{"n_kv_head": 5, "activation": "gelu", "norm": "layernorm", "positions": "alibi", "tie_embeddings": true, "parallel_block": false, "init_std_qkv": 0.0205, "init_std_up": 0.0205, "init_std_down": 0.00388, "optimizer": "muon_variant", "lr_mult_o": 4.0, "lr_head": 0.00528, "batch_tokens": 65536, "doc_mask": true}
MLP neurons of a small language model. Each row is named by its layer, matrix (down: output weights) and neuron, and shows model dimensions 160-223. Each number is 128 + 32 x the weight over its row's rms, rounded and kept within 0 to 255.
Before each neuron's rows, "raises" lists the tokens whose logits its output raises most directly, leaving later layers aside.

raises: "'", "on's", "’", "ide", "en's"
L8.down854 [112 155 156 140 171  82 142 138 133  82 125 189 162 110 129 139 200 123 218 171 117 133 151 130 174  97 118 117 149 151 163 133 127 112 115 104 108  84 121 188 147 101 139 155 148 143 159 109 122 117 155 169  76 143 121 140 153  91 138 148 132 134 164 139]

raises: "p", "c", "m", "n", "s"
L9.down1782 [114  81 113 120 138 189 120 184 133 107 104 194 140 128  99 175 137  80  78  93  75 186 181 165 114 135 188 174 101 133 171  86 174 123 139 103 168  91 151 129 142 148 114 114 107 151 143  74 103 131 115 139 137 143 115 140 163 110 168 126 182 133 150 166]

raises: ".", "\".", ").", ".”", ".\n\n"
L8.down1485 [162 123  98 152  77  72 141 145 133 116  94 100  84 181  92 171 122 178  93 138 129 108 171 122 110 108 167 165  85  86  87 113 162 178 150  97 132 134 120 182 140 140 117 115 141 145 141 119 179  95 185  77 183 153 131 118 164 103 136  97 161 113 123 138]

raises: " |\n", " |", " |\n\n", " =\n\n", " help"
L9.down1432 [ 40 152 124 100 126 135 130 188 151 165 189  89 144  47  48 176 173 127 151 177 144 156  83 132  95 132  55 104 126  96 142 128  91 148  98  93 163  97  96 125 164 127 155 120  98 136 148 119  80 133 131 134 109  74 108 100 168 154 186 149  93 145 114 112]

raises: "ver", " it", " they", " she", " he"
L8.down1312 [136  90  99 104 108 190 136 120 112 143 102 152 142 115 144 108 131 119 152 186 123 129 187 153 182 159 115 150 100 151 103 185 171 126 168 144 163 172 103 104 106 121 102 157  75 119 150 129 128 152 101 193 131 123 113  66 113 136 130  42 131  32 203 130]

raises: "'", "’", "',", "'\n", "'\n\n"
L8.down1095 [ 77 109 110 185 137 131 100 215 126 124  99 207 162 112 127 127 126 126 173 110 106 145 159 179 146 186  69 174 143 102 116 115  70  92 143 131 122 123  91 128 134 139 120 154 125 149 111 112  88 133 161 103 158 113 127 125 202 123  91 154 167  87 132 118]

raises: ",", " whole", "\",", "ane", "ounds"
L8.down1621 [106  98  76 122 126 124 182 119 100 159 145 215 128 137 133 124 127 110 132 144 169  99 146 147 157  85 103 139 140 167 135 185 101  63 117 123 170  74 149 169  66  95 130 149 120  88 129 112  91  89 110 202  96  89 170 166 175 129 104 139  99 115 118 104]

raises: "ings", "it", "inder", "alt", "ind"
L9.down609 [181 123 226 163 172 127 164 104 130 172 121  57 126 139  62 177 165 125  87 132  99 127  99 171 129 126 102 108 164 172 121  89 120 151 105 136 105 153 183  94  85  99  98 100 104 124 143 103 146 124  79 123 144 137  92 159 219 114 108  79 136 144  97 156]

raises: " of", " Of", "hip", "hips", "elf"
L8.down1034 [185 118 123 128 139 123 157 196 158 188 113 107 121 121 146 157 100  73 155 159  88 138 146 145 170 150 121 216 146 129 132 134 171 103 100 102 210 105 244 169 161  92 173  79 121 139 100 144 135 169  93 104 121 105 108  78 100  79 145 147 161 134 155 125]

raises: ".", ".\"", "\".", ").", ".)"
L9.down852 [ 80 123 143 111 107  77 162 108 113 121  49 188 105 147  61 110 130 119 110 115 122 174 162 172 126 120 138 133 118  86 134 171 130 143 122 152 155 142  97 125 134 108  86 113 122  97 149 148 167 131 230 118 116 205 168  22 119 116 175  91 119 100 102 146]

raises: " Australia", " China", " Canada", " Kazakhstan", " Argentina"
L8.down60 [150 171 121  90 124 159 157 116 119  73 107 181 148 116  60  84 119 172 141 108 105 117  96 121 162 118 142  87 126  91 181 131 113 149 114 157 177 128 127 203 132 107 136 163 120 114 164 138 134 140 106 142 156 155 113 136 127 112  69 110 214  57  92 172]

raises: ".", ".\"", ".C", ".L", ".,"
L8.down1536 [147  99 184  98 103 130 129 164  89 146 135 122 136 139 113 139 128 145 151 129 147 154 147 209 142 143 165 105  88 151 119 168 159  78 192  78 127 146  95 139 114  92 100 123 207 134 111 128 110 126 193 117 141  89 154  96 158 137 151 146 177  40 169 144]

raises: " which", " each", " no", " whom", " only"
L9.down196 [153 170 169  87 107 119 142  77 115  60  95 176 155 187 112 129 124 148 134 129 145 115 150  91 160 152 145 143 147 121 111 109 138 185 128 137 102 120 121 156 138 116 158 168 156  98 116 139 204  58 182 113 208 109 131  95 119 115  63 109 135 137 171 141]

raises: "ailed", "ited", "ished", "izes", "ured"
L9.down1607 [133 106 140  90 172  93  60  77 138 189 125 110 179  86 106  70 158 116 183 147 100 116 157 111 122 126 164  77 167 117 148 185 138 180 169 185 135 125 101  82 155 160 142  89 143 146 120  94 122 154  98 123 153 139 146  96 117 123 133 139 107 212 102 157]

raises: "ably", "ed", "ing", "ately", "ently"
L9.down1723 [124 161 166  91 106 152 107 156 115 104 146 155  87 104 121  78 169  77 123 105 165 100  88 133 137 114 165  55  98 113 174  94 122  87  99  67 150 101 109  93 179 145  77 130 167 154 159 165 135 118  95  95 129 200 133 121  92 108 130 150 142 108 135 104]